config.toml
d_model = 384
n_head = 3
d_mlp = 1536
vocab_size = 2048
activation = "tanh_gelu"
rope_fraction = 1.0
init_std_qkv = 0.0185
init_std_down = 0.00349
init_out_by_depth = true
beta1 = 0.9
final_lr_fraction = 0.0
MLP neurons of a small language model. Each row is named by its layer, matrix (down: output weights) and neuron, and shows model dimensions 0-127. Each number is 500 + 40 x the weight over its row's rms, rounded and kept within 0 to 999. Numbers have three digits each.
A block is one neuron, or neurons of one layer that tend to fire together. Before each block is what it responds to, as a language model described it from the Wikipedia text at the highest values.

Fires on the superlative suffix -est and on low/high before -er, as in longest, highest, lower court, higher education, one of the first.
L2.down20:523472539529470526516516448500523471567517537482512420467499573505536545451513465454414488521529480470519498479545469492481423350453519527541560507493441543515508439467501470510483593521544566521491484520486507511545523488571531574507497592491491509521474489450505510526557506514474508436493539503500504478477468492484485506567474496502548569435450512488538511451481462551547487465489
L2.down25:500510443507485464436466495474566516447470503470496497475538477521536442473495552524476512495550470506582443508513610485596523533473556542433526526499416450520497495473502495489490517490457478513521445474408524425520516569437523506607515472521518475543546423428545465517516504481524470466491403472495523528521482510529529491541462498520481526446487558472493489493469433465529440481474
L2.down189:484434476477516487516529502489540453461600483588538480518531477505493416543566453508494481458553513546489562485574582468442576520467510503473572537532546459473472504509501553539511510504481549544442518561499456429452541490515491541433543485520487466475529519490518573523538458490551514516483510550461522550498503504518465480475461411416554540439522441488482513434541506469461449493543
L2.down192:394499494530507484517541511426507475507456472429460506473469530475520593457508467527512501430544531469567458602538524512536459501494545444517492463498529503528533507474469440521506486548441468543507557511518502414380519443406516452495522477448485439497528499443533483523531591520571441453377419491567500465456547527514521491496541495552591507515515468480450497498514529562516498450496
L2.down358:431541576546539502485538559454574481522531546433443632515469528499466473576482480516503541520496516541504487472405479422517519435525495552470546534510548508462445414458534454533378524461570535498508529467523514485547437559448536463536527563565491507539504514535481479516531540482564524493448501513475475512518527487449573506507518462502479532442486538419542497458459543535490434553495
L2.down418:483475506486503506418487508544394426419595493513496560507551549546497529429443477481493551495522487579567535484443528510487499455495459496501422486543471521523463518468502511473477390449578560574501581494524459525488466580473425534513556526521530483514364480504526511526515454490474534484446491510490491471547496485467504467543492486518573532457512472461496548463474511511450479462513
L2.down533:459535508461534462480505435571463472421484564502506500409545496538544581520531585500541530500476530477500503513483442503418556485500541501458456536491512479533514476524506440442518514437386407490535492465526496501556489412519634503421509467515500462566523510584522573517453440550518496461529491485508506517521563512519460530572523477446520547474540511510480472412471569512510484528552
L2.down539:519502541467544474457462560539506497560529502543489460581415508469440498563582547571525513559585496488583481464481510475488527515441466599459471510510497524419502475458424445458475459496505463484503473416531599461562521511583446495484535483501521461487469492519487531505489548526448577449537526484485517529490478495416578544516511558457461490532525566433510462535472468472573453531481
L2.down629:464487519510468407478465483482526523423513515496492527477558531459483528449475494484475425469503417481522485484426493449497483514465474505510388498527518504537587477472496458522471511561500525516510417482447474490587480513382488523462503610578491488529461487484461532525573545407548483470480524476531554509490548468507542510518519438532537485555528506531530502433451514488467485498508
L2.down800:494485522542554535560472418497460483503490469512453580472487480518509438525530559379469530499466437422492467422515438508451455533465447506506490537464557515455451389507532464518515474493535469397529468521462500526542562467512492540479509554483506540527465518479461476491486486483523464403533420471509426640508496500470520545524470490516506448484480475526524518555515472510550500468492
L2.down855:461505475579519510442511499527465587512575588438478535565542518477501505478487545464424513542516539515546497451486482511544500521450472557552457501503440530456509495472472506549473517541535562440536499527456482503505493562471418522527497512510509431474515528477567574462447552481484439473461486480521447501491509462538452456512475453538566529517536530491502484548529486463486485495524
L2.down894:506452607507513417498529479495572431453517519563479556500473443527519523499508508458472530604469510522484498457499488481416456493490475579538544549471507517472483478486475425533510475489473519457511459563484481501561450539520525528549471464529441561571539562515482572485435491582526541544488518552527505463560468478537509527538453530498448496466519552477496509494545474485555431449465
L2.down993:449483564500552475455500562508517463519556541471426429559606510498462479454514519478402493431498530499394569484457560508541516532552497476520494536520542546514459488500513596504546479528505530478546524529460477473485483553523501480532419518559421523477511493562531530499480493530569438528473516511532541452539479518499485425520533523472432550541486465503547489486536448498442544456526
L2.down1125:499469521532530507383522439451487542488510476464489495592469569571503476475500470522508505589576471439505550481533490475499525422519451474561535462530402477476487446485453485540475597467487556530426482482517513523493509545555459537498534524545461446503453488498511519467514514479510477470495439512484465404534514491525469495538472602523529520478474493495520511453538453526409506465462
L2.down1258:502528510506493482492546516525537531469492491569543556495558591543469527548450454484502481437454548471464517462569514460495473481559512529463482514518467487435521493551495569509424525519553550531499430500579528431547501557542465528473520597503481553507431490574476496466510541544476500480516496511523523592566500532488497490464501524542499499448439562571483510446469497482479454573514
L2.down1347:485521457482497532433529507543481492487511479439517556445483506520501517482460461408483542502496537407512428484504471557458462566449511514464548507517498491417516551492480477450454516514484501565562510502489453382500541502495488457520509454518533551570515444488509469548477540482554554524462464578483470546547483530517508524463448502542517534539521586472573501505513562535572440404593

Person-role words and their final word pieces, mostly occupations after a nationality in biographies, e.g. politician, business-man, po-et, lawy-er; occasionally other word-final pieces (theat-re, repe-at).
L9.down32:488508467555507467501516530451538508500493546475459547491527511573487487368479571473443495537497526453490502461473596479505503481500526483481474505497529532537415532506541529560490519551502556467474552470467477509471494442444527505511459543523511467503452452507419560526527546517526564488498492456522457459535514493540418521447480427530511508486500505452535543498431558504497480436540
L9.down132:530532467445509534487453541474546553507487469508505478498419467482472514478479490526512462531493575520465480525537599531448465508449475496488582413586524462430592485555487469462516450494476516450500500476462509514523492515541495473534530529491452516483562455478451567532512451575520465517522521553476476514574473478500491492471512502456527421524473491489441497490503433515544550458552
L9.down673:590430481515496465553421541531504496533501526484441500463529512504488460463520464490443529488510525443443519549561487549517513583553446512492479473530556519476492454527468588493529422531574542438501560494488580567529538518494481488509467509505492513519479544446445518483479460548476474476523503531468481542569552530495489481501503502444534498525496514511560577448538578528536458495532
L9.down1289:519490524487437546480473486523505423484543476561408468506460577504458471478515560469441474500594519508487430547523520524544555413526459426492566468508512529537516455488517527521484532505499549578500466488471463408473521503507520463420439575540493473506485477497507446433558451543505555537475496507509533495464494449478524489603551512463510483482455449475503439499498499522506501409462

Word-piece tokens st or est beginning a split word stem, often after a prefix or hyphen: co-star, re-established, forest, stage; sometimes ter, tt.
L3.down63:483501578541543595555455431431515431444515526509498453571525533416548471564541456570488501473483449484478438483432434496477520471487472544434554539537510561500490489518466487552472517566544456538483540542503412450411590497505478455563499570520486546494527550498480503456503508446491525375554516501478461446600532527487552519544393460565514462482504390550479455500440490442534455432517

Word-initial or word-internal fragments whose word is split into several tokens, mostly tro- (troops, trouble, troupe, Detroit), plus ce-, com-, udi-, ten-.
L2.down80:487490417472440530501448521504424530558429482442499523523489533478523497458494520553466431565515456494442444488490484523488423521500410559466562567456483595493475574470531452532527493457419443462468547493480450464490495496490488526565567491542512533464501527492566448541454509527474485461532461488528451510505473516505507527507493500479512493512539545482449509487484508505465414548568
L2.down212:529466464491544534529531456468586455491484499503522530519499497353442492508456500440469484565428497413518514560450456431493542585499451521543499528486522455474446509522503523490555558467494432487508519554533510515448544518522464512530496488462527442481456509485488496533495534489492427505497533456510419598527442532499497429446561547537448451528512518539488533481538532494442492396544
L2.down245:490505443583465604530499528431518517535412481499523522600535571518556464494501476493424598530503519468539515510451474495439481473524465522502520456492513464476462536494471521478461481531491490538480459497487536458445445555582493492551510510526584458550466508452516481447524539505556458487509509455536494504491505497493532511462520539495496509520428497491550481458501520524499440500476
L2.down318:515500479510524500479476493497450470418515546541533503522512469530455490498498474553482528542529462506482431455529504510527443500454414489449500493535454473473548491558486557480506563526441491479469524544499482467536518497497498471525480488526534448553538441498514452476535557474524449532520405500484479467535487447436473501472493550527573546495461462546517486452494468513553465465536
L2.down547:518522526532522459447472505497447396451492542547433511533477504482518509439438478459446584520435419493474498443494486503509494623491515491537512513480488466499484553446496464490492513456559511402484543580509459453497535502504504504548440479513519467490509488495512570568548471518446493514567567541553410561475551549477409565453503543478505496606507516518512448459573503493506520495461
L2.down826:503496529465536511481498575460464506517520463471481488574582482498462498483483508478544591497521515490566501488439549491558500487467528466530518531479520492462487478508479469512548537530492515531545538471518574446431556536460494434515417496486561494538513530411542430522542553553490505542509492479526538519579518491433498478525488535476478490411480468568507520534493502467458564558511
L2.down893:514514508548539466548482512523523468551603596507462436523466530484518482619500573612446502427536479479511423520475467574452516551518552503484562486471570547511558557450527509508528557475503505489401541525489494456497490488530530480524476443493437468456452482481490560498497489506505487469479547511473457495535478450500536533503516480526516541499535484497428495523474532532577525541460
L2.down1137:468465552439473469528546512522434479472542458552533504529558474476466534519520531427532517473476504458454548487554553497582542478498546489597626488529559474502523527502530464523511504524471506510521391397494427521523536440479534445581377505539465527484489518463487480458563514483505393498536447512473525535523409497460460475435553513576541444489558568554600436549497516415544442484469
L2.down1143:431492474431557459513577446515477558469508499468565442536461499425509552474533495513485452516468499509515473433488550527452552550527481534507506560565466590487498444520510508534488529504543482520528473513494515540537511527454515460485468480517541427447529422545432473528505486443561502498509558545506493541538488452442548531479528497442550436491416533502501571519487498511505459490460
L2.down1157:557446478479493490485500479522469502513573532510451459553469459534548470515483517500531454494509503516483432483455426467493509512526506517503477494538497540542510541451459501508541486496481520463489458506538478500505544415503493510494499489480470514468487467498425458538496507494500506510560534483471563508515482489502534406484493508450560556501495458515479543494482520485534514502507
L2.down1301:433489501418500482517519447475486517517444503498481520462497604560501494438486505500496474583502517495491494459489426526474503457570517458553497475496567466484570569459508516518520547577519441563530516543554500396423513520490473502513505437476472491488469512484555490566518482479548479400506458551548486471592536530526518432501484498533559418516422471490428428415481487497477529468487
L2.down1386:489481495524506520508473511492468547518513455466509471606462495429492551483472495528512451557510444472466473526457479574490471529485440506433514513528508573436523499511495542505481492532529514524466500467465473519515505536475512467484495453484482460451515422467512484500487478560542497503568537499492459504473425491485532476440491481493609555506610577505517519483511539550480494424532
L2.down1401:510510483432563551538513493468485520482474537552516532551571440560455431505542497494577468522444560539492525569530544519466486504473505478493525438526532507479494553490545435532481437596406424488604456472518514532500519458460525507509471523429450535500477522547454495474539501483574468482432487602483540462445463526502468455441440539451421453480498498518537495507541588523520494480409
L2.down1438:497478528497443471538568605483499425463501501536612493479545502563562531488521482504522412513440429500567464486464482522542474549552491455517563515519511535527476530491532421513493504461506450526566508494540481503524503469488518457564519496487482490466537496445468465554498536520526501513498496484534538558477454512426419508484489471512411484579463475563518513501535549471544541553473
L2.down1496:504488451531519525503576490509509481484469548504448449455527411564609465460437497562507473491489492468489453528504508474465448459465454525566512404480556494514441529514470531437517507493524468480478516561486447454519525396516495602476522533520536431487495460520517464512516538542492492497470448477427469465508487528506497452459525556453530523505511471454454481545562450559461459492485
L2.down1535:459510519517456475535473533516539458530429487467509456569540474529424496516455525537505472526520411436512472509562457515521513508507484467548497534473414520479494516432489587522509448546507512559513573514550557445472520527503502508581503465498490529456479523509512453546518571482525451509455503556503538551583531534445513440484446477560451562532449457538510501516489524463573438445523

Quantifier words like most, many, some, all, every (and "of" in partitives like two of), plus interior word fragments such as ne-ig-hbor, C-ate-gory, a-im-ed.
L9.down959:438461485464496597536513443495517532512548528507546437505526497521556593443515464517467478439528532514557458529495470478538476531459501521459513564449542491435518528624489510554533463455487527511458468511522550510575450492500534496495527498511441436541514432501475487458479486486471550494508469503534449466553585436535474503465474527425495478514529549548493564463477463557476532511539
L9.down1150:472560468526524559466534540498458455542521420484479490600501508492515549589477513442551461464518449538481469493531504515427478492500473558499499524463496527480568534485504527482503584501528564524455492551554509436520500469516509540477514559532523461500443511487471518493450546409563468499541467485502549509536496483431549514468529538542495571476412441598397487549446506506450567402473
L9.down1249:471535467551524499497558468539470442509473447502495499516459482448542535419489481526525511525506509421497576594509484474455547487492489522522511466526488513422500516457436430519491471468546493478527477553485468455419456455471482434464504467576482550467468536466537479470602449546467485505461473516555561479483521559565545579479495516527500450451429453565482539532515453571484507537426
L9.down1512:468526496476521465556484568473515485520435550460465514477482482556516533440496482509478454516517524427526490521523490482490449461444531563495502533425536464503576514482462548480512515528536471497466466440440552477457507464535457488442530547419492439560476449526442515558507509426508483538545500493414529486480450476479477445468463514556511447485433511540494497464422501512531438522569

Verb-ending suffix tokens (-s, -ing, -ed) completing a transitive verb before its object, as in give·s him, tell·s him, garner·ed criticism.
L9.down253:466522498530492405509491505531468484505510526447475501597586455476530468487536487447473555470465407497464556454519530495518478481504494531459544447517518557573412478481500507506434503523534502498478530525507518462622550545405521481497441513498457530516472443526470374438521505439571530545451526485523478514405459516559491520468497488555434468525490444436511509559501565477461496522475
L9.down338:504445498503526555557500521472511540519477430488480558439525484495512523480470472480603490457487543518537571502488463494492531497432486495522483437478463511490501474497397566467513523467527483518472519445469500537568456595518508514489446492554515521556481520564457492511497528445544534486483475477559540466470541539484484517508532511488490554527538521444479549519518603458466501470524
L9.down569:462568476479516425493534542556501520439462491490553603563481523527481458469436517447520503439518473515537490545544476468586452498468496503513483515495475528489485484571452490414457593509437511483569561579511445455532516527530514557525458521431535526582500506474484466568531458429458516518524514432430483512446521484533494564438486494549468498492479476525436522525525485518513508501458
L9.down924:500568443495457473544439487444527510464494456471552458535459451423522525437486531523511401528540491560547557416504445503548473515445516515483404473504492550520501520501484457466529472520521511490499461525531493547525534486473541519486528518432454458587407500478490498511524463482467506526566506498450515463470570430450527470494482479548524517519454466493481542468566464478581525424525

Subword pieces in the middle of split words, such as tor in Attorney, storey, repertory and Semiconductors, off in play-offs, th in together.
L3.down1533:429459502497491576468511485502481546536535406535453509443511508516515502434515450497513458477525482503492490509505505413424530532529462508519560574438482508515438520498502463518465436530430526506503509470461515445456553543463524452523471478499463469530537507488510494516523531515463575482494507552501455501522519547522496539452439521499482490584447512503463419535530516509431463482521

Word-internal or suffix fragments that continue a word split into several tokens, often after short prefixes like se-, de-, pre-, as in se|ver|ity, se|s|sion, submit|ted, place|d.
L2.down24:478456496514409536534489574476498446513493483532497534540514519519557532508544514524423532480505449523471535517443505449527544559484524550450494515446523533541479493438439537477496473510471473526565497459537506509478521575534615536566501504608514453558477565517531559493536455457519426472465478518529495440567479504482523524453535491543542485511544506514566527556484522513504503478471
L2.down139:535546492488498504494555514533523481485510524415532501566449462467457530513506459494497506442492510458486523465502533501477478555492527467538543490465508483458517440488510486437497479448506499494453511575481504479471578492542439530461566515493532528519546576427506446533508547476462498504515512508514475507463499510471504515496420480463447568481528562511474478539458543454489450566530
L2.down259:507503478450473545486582517514466492461591445446474527508505511591511558454589509502490541482487518508529533462406533541506478413488486512489512492586482556468473525511456464501500521508402487425452480487479492526494533549487548500480576537596499520522491491489491539438484574503543485496458449517493491457505505541549549495477541452437440467479506497523439463502513520505466496496444
L2.down281:486519493447515500544526543486474516474520493506457524480534475451530535483467551461456445513526485521527527490536533421577549443444539499487456528501515466448484531504489518492493445508490550460537509498507481455545456502545492517524503511420521521470479471443544570554490543447528515511496451488475547492466489425474479445457487467499522495475483507495492582518487453508527532540501
L2.down579:473427537453464508463577416451573480539508481532504442543587439441589504494496548570527473430556462565533451478454462489484506488470524473488495555500482526497500536504539485522462447501578535531456451500540508563496467494464423445529507557482486495546464470398546496493455595511536558449511553566466476524487559495544498452486526628597486522466493563491497505465487447441479469521582
L2.down644:501532545509465461510539478515477511513485557554508471529554495479536540488512498461576443454518387482513515505476491552552458475471645487466472476536574547549509478532540584520472523531466530513440438538521490472556504527465501478488511463488492520578501514493457536494518486505568522432505544502540491484465478546475487520581513489479537460480520528557461505503509515446464532529443
L2.down678:516485464456521453583535575504500499478526473507428419461503520521458586547479448651480492458414489549478467426435424489543526576498437481472452513462485546551516536526526406432509474489542490495512555545542482512472464450495478448522530508562407526517467465502499490456444517533520544462459486491522539503518533464501535453459465523514446498560479507558541573529553546512520522520481
L2.down881:534455514453501499516503462570535492534579463518448514520506539515438497505512429557500482450480475529506497469483576522465567551507567458462522512438516451583455512474570482468475496532523470535456440551518471498472523484521513504417513415477508457513498506460477454447523501513548530435441481508530501498479535501495529524485552538541538532488492558499540463540433552487497460528591
L2.down896:503474450554514477552516470495460488493536530480549465506488479471492436515484521530555505423517490574466484500507588441416447554435474489556456519496471454490464524500491449525503453529453472516484450488554475530549509500519480528439521518498528516491525569420494485483541503444627479527503500531534532512522537574504538556481493542550519578442461550485535547502522554524457459502510
L2.down1037:450531502517500541592515492567492535554431557449477523472531538559481490478473419517404500531481499530483455574589468451412522493474448512439479540517515594504488603514557463449420500543502510437551470548510558439434464453520448597564540552433498479508490481493484502496490482456507490481528589464475497476478550474573560541482482492502442496416454539468497468470420422538505497518517
L2.down1052:546533486542425470478481496518460530558487480515569411486521514471506497570579484558552541507468532492489511474562491482443449533540490564521549526480512466535481537467542517515454457446458537576518488527463526500550532510517525452473547458507463573469515453540451559527461493481480456473552493535421551423496467488514489510527496530466473414467486413495442516458457468543531501424489
L2.down1095:445475496473502452539513462516545541570495565501486490424501413480582596506539520532395505489540520449545410526521531495504510521508439527514449476526471466515493560493514499514534469501485450481492484435570459441502490513536521466549542448471413604440549495552507457577587404444507498543495449462473542481527519594533520483530484534444448461486551503557490550508452564540525492531472
L2.down1233:434504447511500554483530442438545511406540432525513455530442486519485574505509508458504517476503505551491514461504539455483495482472511453517501504489548445513518477537465524477475514540544466518477503470448492537441577464492524489482508516540527531494552538494467465464474554453578457471495530525543557546518527483521603426514522586503412513480554509498490479531490430516456518466482
L2.down1274:503514547483459435530544523498530521587545548536469492424534460501531523525425483565510504550508515522532464465432514480470431470583531520487544508458537517500578575466536499517543466505547436518434490555490547487557519449515476499525442481502418457477489516479507560454509553493504568502506488500456520563493534450534555411508493525585483484484509506495450580518429476525442427514499
L2.down1448:433489515409627417466518499477476505519482524486520518551507442547504483442497469538511480546548543492554480480390584552513490510516508584531545499487443508622488432466528366469508479523486549433551495503482467465520413527450460474510475461490541498476506619506535492526514521477560476470454576529482512468494473438429434537519510536506533437510478479472550525484554509530491500418495
L2.down1475:526485467527498449455544483541480527522526583463540428518570493445456453435564400490499531482457459475512451556534483561510415476521547526491455565511536489481545445490422440458468496439485513509501548458397466513469507510515519470508602471473499463477538448439509545477578535434502438548554526488543466550492503538512549493510539494522409530539478546476520576459470506521503494501505

Mostly the preposition of after quantifiers and relational nouns (one of, all of, story of, age of); also predictable word-completing pieces like Al-b-ums, cre-w, defeat-ed.
L3.down6:502511537454447458543505481524516436458472505422411492416504461551498634501446489514497391526489552492499396481494460488459508513460511530482490519497496542539526461536442516503490500523498461525539472562544541407498433505457430532516593464533533563502548561523493498493519505473489546474546563462529526535565425535453538468479501471527521470402466499532467517497490490544463514452567

Short opening fragments of longer words that continue as subword pieces, such as ten (tenants, tennis, tenure), gi (register), lo (lowest), win (winners).
L3.down443:516486449478532493502510482498502584598511410506463491471466585463398506574521499473586502465481438563491463504461491530416477540420518506469450469504523460447483517492534520532484459490516448513435504450501521577524462462507440536443433453449458534480500494436457547484465467473449495528582516556550547544472550483571516505504515518451485499445480486510450548469521596545454511561456